From a checkpoint of a small transformer trained on Wikipedia: 335M tokens.
MLP neurons of a small language model. Each row is named by its layer, matrix (up: input weights; down: output weights) and neuron, and shows model dimensions 0-191. Each number is 128 + 24 x the weight over its row's rms, rounded and kept within 0 to 255. Numbers have three digits each.
After each neuron's rows, "fires on" lists the tokens most often at its 100 highest values on Wikipedia text that the model never trained on.

L10.up376:129138142106194091133142169136138112144110090137121169141121134139162164127155116088120119115137194121118123069130106149117124130146095110113139119159110134126122097123097142111138034125092107121105093115179102090135112110136087135091100142143152156176188169137158137130174138146159137140157115152133141150143112144129158124122112120142106097104135141132123101133126115113107108143147142141146161154148113140138096120119165121148117076120109147106126098131119153158167105138144158136117145136087123119115133108103071152081164122141153094142104121117140126121117128103138125159
L10.down376:108097154175123157157108148152135160160173145143111104126103112154094127136082144136122160101133094124100117141113142118165107077121122117113149151120163145141132128111129122158095122168117114129142134110106154131092131149108129166152129112124133068112131092182121095107125110180110151141130106105084115118148150149128113146120123164137119095139151179146128115107165233105089095132108119128141132078121122127084136136119149125124099113164114113134126153136137145119108120132132116130155118120138148145148157121170143131128077097101130142083073146149091132128113157139134122153
fires on: "on", "th", "ad", "w", "th ", "il"

L11.up636:119126127104159150127126107121147107146102099180170130170134108148133158141126114157089140106143074081128139125110100126110118133111160144143164081150153116130154104114102125097095109120122165170144146096147114161141139114100112109144110134119144128175077105153118157140105142135150170107142123190168133106115098057098154111175128117115122089103173144148104120098153153137110098120127117146143156098107116114139121133114120096112114161101146136123095160105123147121109174127154150129126148119131124123123156166171137112126138111145142161099156114141130094071161121107132112094
L11.down636:080109171150140103129121120123135150159128122096111126114108106106104107098122156119109132116115150106153129120126136097172125113140138102131137112139125106147112158100107115126161129142182090103165138157181158095176171141145149150132132110160139144066134115180138129123175094121120105127109119129120122107150204169132158077121101129141133114061129108162093154112120094145133166142133101108155108142137134123118137078131125158129145166143111151130100126113151136127160125142080125087150103134141182103086134108130146145161111104151133091134133150125141124112129137165104130151
fires on: "it", "ec", "ol", "et", "i", "il"

L9.up617:140128131083139117156104143123107135117133121090100120135128160135107123116143138093116133117146098120109156076093082114162179122144114153147091120122133138117095110122141099143135134134102135137131123146119159114156115114149111072124098144132121114160154155152119120148098159092124116133180133160147125097141165138126142132128138172092142148143166151124129139128130170119089147136133111103152114125103154138089136117096092154124063139143193128129124156104126112166144132130122166098161145058196111137102159076119125152121096146136084110088088115128156136117119170147119115124
L9.down617:108153144115127152097097117161110177113140163098120101161159127129123117122145110117135168160148125100110177109127169113064118149122099103102191125123122126159152140125106114114134121128093100117119095118170136151151149119115146146120127138139145159105109102133098149115101125159143104154127109118134115126118147124121128103157143165145076108081155144179107104154142130114128084157114148124142148123133084122179136104148128104177101129108146106092088136139192143142136060113170158130152089097143133135152136133125068130110102103139121123132145089117102147138150142135125139145
fires on: ".", "m", "r", "S", "d", "A"

L10.up312:103144135106149149149159075090150133136076126137047162124138163121132140127101142095110142123172135124126130135099098125139095128105196080168102119164134130146112137095119101150146132153091133141126150151147128149129174088127144102163125108091139139133135130158151164124124128146118146112160124160127136122158096059099120067143163127122149173118137102149119138145107109130112108111141164115084121131135118096139118117142115130127129148136095117158140112098123150128137128116139141120168121086117174124117128136127123151111139114102110089136120079189117153128092129114140156171
L10.down312:153122156136108126127146134101085133134162127143136123137124105077158165138092092135176120151143152129148144083159154097099132070112116162136137158133142120099116147093143136127127177118172126109189099097147131144163062136120062128133116138164139074131084138140118132078088100147153113179112109138136145153132104147113151141141093128101123127067144139108108127122103133115118122172110164116138111115114143106140131125165132131105145107123138128131106141182120096125103133122082157139091144130138158110105126158112165124148133157122095142140127144123144121150126131123101100102
fires on: "e", "i", "tr", "at", "th", "it"

L11.up686:124119169126184104158129151178135128131120123086134087140162125131118114109154107101114130142119169101118069096092125177116123108174130096139149118137190176138144138112159122160107133118136115160093064107163110121149099097142151120132104120137140125141101128151115132113114086163104174117174125123115140116143142113146117126124140140113129163144130145104133116104129113128102170107145107146156101140121129106152131094107125124112088167122146133161108121134079141081146105187115102107137122103095096148108139140148158124161092118111109085158116080134166125144141148112125111115
L11.down686:133193099111125101108120111148126175119133113104121107119108167170178147116129121165088115122183112149168167148173115101119139137121149157116172107104102102180141141129127136131134132134076100170146138147119114122128176101115153091136168091140119142133143157087125156136163123116141148130104136070126112129120116129137115163140130148122103123094106135131117128166154084115163101116143124143126124099126156131143130115130154075135128106125114143140161151182155164114105148106121132099125136107136104110134100176124097105113135131123133127132135048145085084144116126111145137112
fires on: "er ", "T", "cl", "d ", "an ", "y"

L11.up272:150113175121100132125112138158149113122095062161138113116126202152130135144176158130112130128121140121132073141121115111126149157121137141123149136123161141115111121123133099146120111141088136134119112104140110083126113151075116140133123136121134129147097121131172188094131060141138151148127108108182129120112108130089086121091173102131099160127124185121113121109157152138120135160165120094123177118133153135115109118156123096143108121123155117134169127139103164102130140103129137174109117123140110147116156198169096134108123088102141095116140113145111103127122137112150109094
L11.down272:126157131142183133080110122129186086126168164136138122137139098090093154150135129125128151116131122127139179123104109114079122114090141138134147147110144132152142140165130142095139128125134121122105125145135098154118126150147123113168072143129147131134136135139123099102140167071174086126081100099132092128108134191157143128092123109156139101134123146147111146144140131133087136122127128099085130141123108140154128119118093147127137116153107117147124120145154124106124081174099157153181164131108127121190155105096172154122109129120096174112131120162147101160111103155145108123
fires on: "i", "as ", "f", "e ", "s"

L7.up319:111154144139139111119148137126172079104136082146156158146151129139132139124104089102148129125160106137097124129144132113125169082129074100108138078186105128114122112115092109127094086152154119112138168134146165101122138109170137137103108106143145089157106131132132107137130103116146131139133141134124134125124147142125151142122161172089114119114145137097108118114150188128098134133141131130134102153114094125119116166122142136138078077121118166155121132143129107142116101161135168106164095117073133126121195115148143116121134141187088138110097114107095088130154145127115188145
L7.down319:132118145114113128104120146143097127156113113117107091086104134125125153129164128067166161123127151066133162132106133126143122169122149121100100167083109106154163111100110141117162159119100120141079139114103110099119127130134131136134130140100142127139101109149130102117141130157146140129143115131143135123141150150112123165106094128153143150146138125108145142134168103156120124098135114138153141165161194114155113149128118153148157207107156086094128119125164092110099124116136123136110110139151162147108077112099146105175109145047154156119130133140137155146140160140140149073
fires on: "r", "an ", "D", "os", "o", "on"

L8.up352:123128148128120136180126129082111126137098117114086161145135128116158165079095129126125155107127104105135129153106118112162082122086143165141169156162156113152130123103115140154108097157121116132148134162144146116132132113115160150157119124133079081132128129136142092162128144133114118116087081130156153099145102099077145090146144094117141167128094107171147125115196164103114140133121133155132182099096118113130145098115143098099131114095103163101124143115169137134127138091121151136116158138080138117120147158109113126149124165127169143124143094135137097064142145109118111121
L8.down352:138145107128136112080143141126123134110173147129139153118129142094124139132171146093107134124091151129134175128173176161095141107150142111147128163110107112135114093139170108099109125136122140134093116070122160120139134112161113151091150152128136123137135172153090118134166117120141148112119103122120163114119173136126129187090095136144114093141136151085129126108102115138096057115141143137116147119099147136114123134115120145119146129099198078089157150137115128133146103131110140087105134119183130118164129156079141121156141099111103132092102138085126137168092137156145133151
fires on: "in", "n", "iv", "es", "oun", "ow"

L7.up299:121119119122129119115170135165173136134169112158094125134124149154146111114143114122088129163114131147137135091137133104087169167133138135093136131146066179139156135110115090106082115112095132137127075137121112139171140139129110075110136158122117145140151138142139126116144123120161119156116092104168159060112137121144161133112088139138098087093143096135096105125167122121120161141161156087082115156155129123136140127110149131148137119128129144138160122145077130160118106168098172121072145106137112115123149123126126138131149126100142122167130106129163127122074161117142176146
L7.down299:140140167128115189136105147098113157112099174126138165157137153142118129107154114114163145143170113111131131178098121141129100084109123124152141106152161107122105125086099143161166105151098117115095155148099153118126148098126156136116064104133113067125116101136114139140112142153127140102110103113133154144112113153097139141135149117101161082106144089080155125140084104123104109133100119149157128081105079121138151138149120091108141132107138125130112164084193106101141133134134137188130126125116127108150159117163117164141102133136133142165134115130138117130174123129089115137
fires on: "'", "ember ", "and ", "\n", "ch", ": "

L8.up392:112117144152093118154157111115106105146102121160114091118128118146107150124145130072157129127173141091137122108119139153109146113167134092132124144114178118129122102101134141158152089151102154150104118124140139137149125100100143150131088146126149115146161114157145125166092126135117167105169091133118139125145142072100138129143136130096167163151145119130146102165163072109072135124157105125133109149126131147151143136132097101127118167100123091154133125122102146136090129145128126093107150122092138124114160185129129138145104071168073077163131090143175115128139126124152150091
L8.down392:141159125146148105107094110152127101153113124098122103085128123129116137164188101105107072085139152156137139096116107137116144163075123130115165130128044119128132120100121144120123098088166131179173145148160133139184094104129129108081117120149111100121131138133100113141130133186127141110126112154124127126129115154147149161145119095090121135135154100133104119171138170168129133126123112137131126121120175098120135105124127150160123130162120165127165145140084172133109122132129150090150100143133128095103116180125120127095117081132151121156126112111111152160114140141093146124
fires on: "s ", "e", "d ", "e ", "er ", "th "

L7.up713:104147117111159159103123110102113127074127111097142146153144122148150073091145120143123149127159111145126143109083081098160125127097120103125142155166082157150131140119104115108112094130103105124134152129122136107108139127126144106164120080125145124137110129137101142122189151121161108142155153141151136107123118118080071111141129126142120117147121134116085125113140179145077170123149166135104102084124111162158135140106156118125133079080107121125151125134110135183172146146141116115136131131137127125123117117147100146139142107132121111165126109155050135146098170093104172159
L7.down713:137119177138159161113126133115118113094144157125082152120150147165126180134091116137111124134103109134139141102091117072136111107119157147134118147132144132114088121101131136139110134123149071125138172160104131111117128115159141124119149161115135145116092099167121105176095151127134121115142052121114070128121115104124122091133119172113125114099115148168145122150106143111143138105148137154123128128085124088154149103150105124098168147106123130110131161154166145114138104088102131157119091092121142105134081119107133121148157131135154121097119159182116130164165110168191129141
fires on: "m", "om", "t ", "r", "l", "tr"

L9.up330:066141139165117140140094128076102126122105121159097114132133106176150127101110130120157145122132162139130112135149129107170110082125168126095088106161174147128134101128130154135088147151149125143140131098166165116156104105158148140123105128076076122149114164139139177084166108126162127106121121155154135106138133115124167145139153162120151161110155085101110139117160137147091173105112113123124118135091139121173119144105101141135067119115111114150106130105122146130156121107126130081147101112083144182119136123132126160135110130096149109121125076134124136143115144099096132130
L9.down330:128150112122125115079142105105106143185123121081163118155074112139128139094118116079100154148160169153138160153116118125099123169139193122152150095124132155158109113120128153075105125106114105108106103152126118128128142135137123130104145146131163153129115121121099148133131153114133099128155138146104109106133167121143134109066097112138165129094113164111135150102138102159118069110155084131120136155146103115123148141170185126093131153109155106095122070096151160140110136106116125141135134136116137134176126143117102095161126131104127097155132111161151104132112116139147166165
fires on: "r", "h", "u", "i", "an ", "t "

L10.up688:113101140120118145129078098137127145148149135168108140157144070140137166140093115152141154138152117105106136097163134067153115118162172136107101110128129127149118144103094118114090121155107142149148161151152129134119156087148156063133127161120125129104123122142165120145111143118143103148122122145108138123131110087108153105135109118109147110116103153151094115114103104146103160131142099102110119167126125134172132152129121138142098148165138148137095152096130110139143100147106121122139114060114121107116134134193109119128127135159121106113096019113128124139104113092131101168
L10.down688:128112144179106101110091112090141148148124111162087124099121117114123160107127130096108127140134108087102151165156103126121175134159132099127110100130103129115163113123118121186125089105146133155135158093104141115132090150093138164135147121132146118143118129109099145112133105146153116156153105080139119137124092150145096175122125089132126073137129173153123164150115080116129126160141101115136080112093148156122121159101152156087159117113151139117105113135104110127092110127135129146144151129153146166113163140109089130131156103111173139146128121153105165156161179150072117155
fires on: "ot", "ov", "at", "1", "eb"

L10.up82:143171099134156129118135101152149108105157095099135124136140112171116113108131105132137134129146147098129107102083116132127123109133152084095105114178100115106166104120108111166101138141105134099166118150116131163150091127182150101127139101129122116114053137135140142151175159133137138157160128152142136139154138123070141149134118107116114098156144125141085123104112201125103146085103171137081118096084100144135110146079136084134125089129104150143164153104138148154137127134123113110168126154120161130100157123134109166123131123137130144098141114138090146144108178124125151122
L10.down82:093103173124116137168115122084119115090166161128108111167119101130091170132123132116189142113131091115133132152114130080136114121155118135147105142112101138148126172132093124116147139151133115147131112167136124123084154105137143127154093100124100183122103114140101120127153085144129108097100126110136118116090094137135088117148130096156130092138139110125120134147210117112126149093137139114132164146150149119131130148133131151163148141105141148145157084154119133160154154086141206102107123123131114147119139136109143080167152086109167160127151108103107106117136136099144092133
fires on: "t", "St", "on", "m", "r", "oun"

L8.up568:136101132123088099145099113143115116137176115127135104139123085132166142152084136134148150117144115081126079137101133146141135152184132139145101131163118127153169135118114120128119123122159125162085094138140155182151126136151149087131162143109125091141103147137138126155117124166121126164111136143160135094124116114129155112124128111137171154137136119148158119156186147125116182120119089081087136132137072120117113106066120121129084125135123124158147154068136102180121120158148087107101138116106128130135151117176119137132117118109162110091136089133111099094128139085136100123
L8.down568:129161110100096151138097148131153126169115119143112109113139105144063108134148126159158141103106103154118156140163132125114132133132158110119144126130127107125123124094165175147135099137129143118122133108107144119104133108132104146125131150126090133136158130112119129129106121159117131093109199129152130152116119081149113148174145145166101117104114116120116162158097083111130064116138145123118164082099135129130107117147104129166160158177082105113118126146136163095139131107102163119132179112105116103178107099073118159099135098094142146193109175139135164124141118147132150125
fires on: "c", "th", "r", "h", "st"

L10.up352:133095123142136118157111101104104133121137107157084171125144107143122128122091146084137138119128151144118120134155149109152132133188116114148084070197188089131132116109099101137150101150149065167113100105157151137129165126136130088140111163114093108131135130140148128118121118148145132116143112148135154120156091155140127122159143102101143130133131116144135102121109134112107162135129098117092135150130129168185134085140111123115069155141132143106119122122118110131131110174140161143136188140086136108116106172167157152129150126137144105111118116156138092093071126135147117101
L10.down352:126118090155121112140120110128135108094150105065099108127123138145132137101116120113101105109104123113123151092103136138132136127135171106144157105090129132158140111142131154145125162111119123130102105127073144158148097106118119148155126136142152111126127120093132125105173125133171176164163138118088149103107114134156140081140093116147139129127105122087120116125154161160131139139128100108127100190153117113124115116143140177073135122121093150128161109092094139184136159137107124101141178158142158130144137080076119160131095140086144075110143118154188131167125139143147131136
fires on: "th", "t ", "w", "e", "r"

L9.up310:081120126132131120134090131167124116094099111133116104144135120171125138145119158106108153116119123134114128096128122153158183111105112123116116104169142131146132091109100130138080136122134098175168109126179139111180096133119125124087090139150141077158136105133069154124141165124131127137168140144161131115135151177113122138124167140109121105115131144131118110122118159181103149124128117122129115130125096169140154143082112119092140139132184161165120113083117088187097106141117178067118136120131099145121100118162095138140137123110081125110130097146146123157123146117118139101
L9.down310:152104108098186153136125099144075102166148117105106161156118156115115119103126110138116180128155128112115140149146159111109143143132119130135140139101068112149128138125128136133130147141138118145099100114159134159106061124163122122122124179127153123123080152188112101127120100113146129148096095083135118124116140121138122135142091149104112156129163082120102101181111102106133137168112110116164110087142112118150103140155115092150156121137140116146136089148157105140130069127148121088112142115171164139144121142132092174138137162144110166127108114120156117109163117151106125177
fires on: "D", "U", "R", "r", "F", "A"

L9.up305:161152099100167117140084126132169113145145113144100163121156118074158116126161135100147135122132145095117137084098127112122144137144111117129126145156076146132158147110111127129080088179162119127135157149166108120131088097068078106116109115167150126148152133142154126116094165135140105154132120154144135109117124083143123152097116142139119141156094148102121101054135137121118156157178164133145161095139167127112151104093142112128096103097135132161127136121126106155177139119164156122087100089139139122124133119100100110114089127144109091114122139146134133134140108131124140158
L9.down305:110089134155079095112111113139118156126098144131143119149134107174073139165099161123144150151147114135098117143096117115122128128143162110111111112139174112159152094115119121164142120126132164134087121078135139170143118148181148132155150147128133149122159117172097124115157106120158132123159093149154162128136120153125123152127134156141109130123091088185116106135115103151130132104093088154127124155129140152190107161156162139163135128127108143111129108114122119148103127143133117092122110087128135117124172180125102164141102075087137153118122093146146096136110167099076143138
fires on: "t", "w", "th", "se", "b"

L7.up8:097098131119129099118150126137142158112124137171134162146135161170152145096127110108125161127118160107119126086167119117131159125113134142118121105131140101143077072090093134107059092179115094173092106113157137104142124121093128123120076127111118102163131147141149132126145088171143116122138103139115153082115131121151094126104122139128143129117148127135119112129131167136076143161141123155139109180130104172145130121120106154126112106146117114136132111072111102205112107168109165142105131156133104112095131141137116164129126140113131142152141114150161116130082163111157161140
L7.down8:101112122174132120125096148087129137158123132115138168127098137160110153121102110105155129097128122115067137163148122116145121140108099175144126130119127158112115096124121134120156114139156168174153125162113152145129192144132168084122075174134138128123132143131110153144159104205124140150149147093159133111166146105088097093128122139155091144123126130120150122131130143150057162118131126124116189091103122177112132079097113146126088129112110111133097113125113127137177152147151140096123155088132116136150155135149111118137114095122125113140119120124130134111092148116131125091
fires on: "i", "th", "w", "-", "A ", "F"

L11.up58:121119157079182114142107103112132093144112137142170126148138148117147137152127156100130140142167092112125164115114133141171112142147098099119110114143113116132138123120103097090128130115082102150119102120110136114126111073123118102146130158107129135156114127152160123136143166099123123152138114150147165109084067118089115135118116142109127094137122181089145110167130190100117115136195108131145139116119130171166137084129151116107134146122104108128157115073124155139122130115106138103084108122161104163130148114115157136136134130080111118106120141145160146134130200167118135084
L11.down58:120104128123113145119104109124121150139143126121124163153115145156146121146136121144144054093128151122137084100110126098138153102147153143155128116142154122054118157117132162169124169147119108154107119144115142071122157144110138146080144114135119105129131172104102167087091118169134135107147173153092110103154164146138170100127142144152129159151129091131076137108105099137110158153098113094112121159084104097121141124177122101122116127164149115151097151164120082137154131152122081121134089121126118119166096168119123101123086116158139152126118108108137107138130116139144144151
fires on: "ug", "o ", "ed", "as ", "c"

L11.up274:129107144143151141152150099146122082152116082096103140137138127149125105160117118096130123107137120115130104126110072138154116122145157088149114117129161121122115127119176138143158133133163127111130128139112107121123139076159183100145044131124117114130100127137131164146110095119136084082197125110163139165189119145087114133159143116137157195135100131118111145127137137135114148123121118078134143124120151143151119104100068142127115111159111162138136141141070129116119128174106104136111112091120136168117106124129125157152131102149150101094126102170130112113135138152119150101
L11.down274:134150142145160126117129107111115150106136125121169172150118138104157147136106139159120110146128113163133135112158155125069109110123109158145151152108115137103086097102119132111120112121101065113192116158144076127106142148115145124144143133095160087112125165128144117139117145164106149138089147131121164123106134112123150131154158118117126105117177107150141157148128168124157130139119133090142121119122135177083107112095124108141103131136169168122112159136213136140107102114122129145095149134122117091108129104108070116077121162145123130135164113095166108178106123094135146137
fires on: "y", "w", "S", "W", "th", "T"

L11.up317:116163129091151146153145124092170136147085110139109133140139118122123100162115088157126138080185093108133109132122136102123111150163179163113107125124104109130136132104131100116140135128130151145192119100133138121149122123134180116150149135121148112111105150153129118156115139150101126125155123164147139105118104109104114122138143131131126141153115135136105141116121125154117141114121092071114166145076085144127134118116149085127101139129146169169091164122134113132116135115107119139155169068110169137111138128178151105175054099148112098105148098143119116100105164099099108082
L11.down317:145119130143134154125094093130080154141161123117136100138115115131130122077149105112135155123128183119113146109152127109115092130103093133151149114109133130122094092141161159165138133138176098117132170106136121142138104105129082135123115136156115138187108129107178128111106108156149100127146072119093153142141138154165144069149101157097093062084171122169164102126156103129113135162141113128104131092123155125094107141154125160136127122133101117102143151113108110134102144154124106149128097146146173149101120161119139111138168138133166129140115120177108120106088150148113141143
fires on: "ot", "ev", "it", "ec", "ist", "at"

L8.up467:141123116151141110156110148123079125140140147126065090130118153115131170132090118108125150128117100104137151124064107175135069131130141138158167162121176123157147156121116155147094159157119125168145087153138104118157084108131125120182105164110076137132145103116125150144136111164111118116169134156124140136135135143087130110183109145150144168125115146149108102135111125136097121142146093114130168162138122091114170126106079105125155139099139118130160115105131143146137161152132077117124151161096164115111121140146133099150112112107140100104127102148134119136133123128100073111
L8.down467:131142150109133149116133125094145117120125103114154171078114135126094094137151128122200160125143119135120130178162129157101142146121098094128115093112098167125129118117150127159148107131149124135099136086124160100095137117127097087123128111111129091155091153140092123120130125112131134104067132096141140069147142076124121136166128154162125079135132142112183179146168154157129147127106157102143109132117109177143137133121131126151136131093142121117108089165092140128105122120126167129101153099162109144141131143077178130125129090114155110146120121132123143138128103118175153173
fires on: "ac", "oun", "in", "pl", "oc", "N"

L8.up584:125087143149100110159092101104082088132122139121090103118143101157096145129110146119085141101162092127124148136134137112113136085156142107171103138167147088143138155108114137159110135163146125158161115148138134111112144082118173175178120150085115143147149151141117112133078164093105113116131108128117136154123174147099121109180150110102123156164103152176123133138127141135120151091090102116126141151094133132119160133124100102109125114119140119132128133115112144144110171126118126108157191118140142131126138122205134108169123145113129103132131105156111094126159110109120077107
L8.down584:127116127079129126107161124118130132143113141063103182089114155108134136144145164159142150143104122100128148161126109132094127132179121160116093137141152198132148141116153093159150101137110138124102119054110117142136130114162134129121129125119112083104136115128127184126143116071158113115140121114122128121136140147093138174118103146132144165106114089101106140183146128138119147149132115138103112118130156136152149168077162144133140124137165100123100122090171113117100113142191123114118131137145085105114131132102122111111138112134089136075112132154118142138118106109172143168
fires on: "or", "e ", "ac", "in", "l ", "om"

L11.up685:140088122122143089123114162128147156115124115164126133150104119155149130101156132123145129168094156143116108094089127124150143153148135132119137137162132108154144135107131138124109124157134145166146096136164135134152135101093128108148144129154119077099173124131137124118132185136118083130159126171172171121133121151101118112114155085123119133118147132146124070099107125118111173126130124106078135109143104141145152101119090154099111067121124146079170140131114100134124119175109128123142157137119155119097134166160137130165127089158167109136139104148129083093052151120131090159
L11.down685:173126127064125117114110132126181172142133140149121120107158082135129171097131128145086118128093071094116146132121130130104141167108165113116129103139145121143141129132139114119121115158114105187102098110103166116110116138136134121143119152124101139123145144134145152094121168149133123129088134152148145137113118124161133122137183073134083119164169131117127131104171137155104120123145114128093143151113121119119104127137123145085153152099104121140103138098127096179098127131091127090095206128112138130107151149162124140149131089104158114110123102159203113130155139133128131100
fires on: "u", "|---|---", "sh", "ew", "h", "of"

L10.up88:084130126081114150141127118122103127130114115122113102139138147142120123163115170105165145086094108132098112090124130152141165126120158121123107145139147126190166132097129107091136122128115139148118086143156163122142085146141129094136100142101132104150121156143123148125126182111142132143152119142163165122097112170138087131149161142098141128142168133155081102147122168146120182134146108121126123112115112132121158118122102142109105110095159157122109127118093094153119131146121149099128142122181104130127104137161067120160118148086153154094105063135160130119097191121107107094
L10.down88:124096165101156158070122110128093154150193101145113151126130148115114089131116110139139132191114134138133142113180178134120143116095143150115113129091134134148165119131107156137123106110145102140103112165173125122101129121150098122111143160112125122134138146112081137139133106103133097168109122124120166076159140125128140131117113151145102138068178123121110167177120101104119082159103097153147086146132160141159125161160161138121109141146154114128111095140163114093118078135115132110105119094146154116123113138104102144128120130172133170156107108105149133150097158110105127118
fires on: "d", "I", ".", "c", "S", "E"

L7.up358:125119141117116147122085135129134102152114102081097124128135132096137144121135122130144133131161097102130110146088129137192106105150101119118126137126123104127125094126133106155149108130124158151175102117153169143198084096111126144166103108113077109131116088144140124153141148115112151126139127125134124158149122109108145130214198102105130180155149127118157116130186110148121195099158138139124155103104145108147110150145094098118090159098132142145110120124137125125111136110083140087145105106129116116115130155160134138155115121124125136108122100164079144092140126136130152095
L7.down358:136098120182144096166135139160133140100157155117143150141101140157120070119122137127093131134104100128134137149106148091133121091137127130130131164120132138117178118136075135139106147092122109117078146108139105107147094151113120135141111116173155152116102119117141173110161113132142143154101101129169128138111126131136134104103116164139077049143138154163144124094088116146139143106140150141140141071161156137125086076140118140117153113144123132121158162135089162111126135155123106143118119154164123139136173151065160138115083132123129137103112137102182104161132150121124111133
fires on: "t ", "S", "e ", "s ", "ou", "W"

L10.up246:109099149155091090114113120147133100099110087163100167134136148133135127137149152130098148126119127148126104112118127071164143154103118118149111139148105137123121153117153107160126129138175146151147127163096134139116111105090115165127117099120126086151105113137154107062115122101156128147111056142093142134123118137108108124133139127142087152127151115126147117147156148140133122156175104099081119131109100123127120138118130065098152116132118096149176092167127131134115131122069181137118173124109167152120132165154121107138153114118121102145133142195156099107111128126168162098
L10.down246:138157137101147131133118110145118149156149131114127172141113164129132103125122165115141154122190101116135151160138106164057113115118079137142053115073151118123129131141154096115109109083115163116124111136176128144165114165181125099131120139122185121135138115107131168143106129139119100160119148143121094121112155098104084145134123156101140112086121146107093134124150104142087138114102143131110168121152107135150130135097118100137143098114154151127145159092142117120110125194104134163163130127145125115147140150153128104123123101131099087132124137124095163121136071134121122170
fires on: "i", "a", "e", "d", "g", "s"

L9.up81:089160132098140151121123076148141096081161120100095136135135117163116150083112126144144124157130159105135134102115116134111119110129140149114141114157129165119116091103153127162125127154139095107128137106133179096145061123124142127123112117107133064164110098151124128103139069156161148123158132147151174125144139136107171119117158172125150149127138130124107120110120153111086158123138154127139147100089121142161150101099115132114098115112076159161125139167103125173130135170131129110118081080109134131113087108101132130135146136147135126147133122140089131154099178156095167152
L9.down81:078073165130086130138131146131121099134128124123114129129089146108118077133124087131158158135117077159111119133179150134111140160133127111101122117139131097088110141134137156159113125113128120159120090133119135122153131134158106098121142136178125165132145132127077140111117179088146091148117115140157116113091160137161065116116106139125064113134127144123142129184151134176098149136134060128140120144126154143120131096121132107129119127113144114125176118117119142117127127154082165124126164119168077137148136133150107108137128144180135137173179143099130137088135116119131128108
fires on: "r", "ri", " ", "t", "t ", "o"

L9.up183:120147133131093132115072120096136159136131157081131065125120105099104169143153097155128133145134154081128126143103117118127135124119156085141090116099140176113132115122117127128137114107123128154166125104160139123182131105136105140145110074149116149172089129120157126157130143148131116146128128136110107123127103141172149134132173111095129158128113126165140114107126156157130154150161123120140119182160125149121147151101110127141136194116135130134105150104131120140074142135110161115105149133112124122126072161175131138141091076097142104037147111127144149120146105130109147123
L9.down183:146139137097123152131167150168128116126111102185101119178168156181088125124102172116112153095157115151145135132131132108112142090101139158154094113136110096096169128122127122102091130134101099134103119179112139140084158124125130120113150144119128150128172106102115142115138124144119184124100109105142150135172156140120116113120089160124129105113124123087106135132141109113098146110059161151132133075067131128086120111128148142137124079134134129129184099140132129106176121161124087158162093145144127138125140105126090118117142162109129137162107144109123148134092134124123112137
fires on: "M", "Al", "S", "en", "ou", "pl"

L7.up19:105140146072123094110109160112144121085167122135114134131102119133148169065098150136162151150145070133130092126078109135134096152135133148091150153157141160131129140121119121147087126108106125135126118104131120135162125145136145093197108129106145090130142124154119152139160119104141167176145115109129150111119089137114106092147156105103156143142128078152103128142191127137108132122152138125129154129130080128102151102131145135118118095094122101118148177155126139135137133125132103111163078120131109130107114165131164132158102096120165135101122119165074118104158126112153150170
L7.down19:111142118131129157149142113118115134168159106139117155101107073148175122140116126155184125130126138130097117130124106118125144138112116135115104157114128125100128118126133092106125164145173106122101072160134115135094147126106080140109141146139091096136092179104191100108124129128109109135078126137116126129127125117058146118120097149150121084179153168118135114096109110166146136136117168100100137104094116176130136130128160126135096137150177101133126131124126135104095164137177133138106150123158095157180114138130104144114157168140102107151147120126176127141091165117150127120
fires on: "ec", "m", "t ", "f", "d"

L11.up131:123070137099075125122121185126145151084103109144119115144131112117138137124120156113112160101131123098156085121103140131151124138188151158115115108160110108133140129101111156110116171132108157124109151129184163148110173136141147105130149144088120127126129087128111152115126161138146134117139101157133124136142102139108124122163108094120178158125095095162148119166187106168103129124111089125107135142110061148084117117114136110096070131122112117112170155077134097134077123136153124100095153104125119123135132131107140134147142094166118133108153115145150106106135115137163135147
L11.down131:111118053152098139119147112146145131141112108138110157117133113125126157100127112120128167130110121155142176126138133104165134098120112107121137124140135122124112147101147131137143098117072083161108163132076150121125128137164156114145126092153151140151106127140133103137114152133129130138123142121153170132086076104093161158154136084138134124137094123085096172094118161135151119093162064144137142093136134124144107129114118124100158144135073178145134111171150127140140130106105107127140140158149137185160185137155116142152113069135119115107109096146132132117169100134131151092
fires on: "f", "sh", "bu", "h", "th", "aw"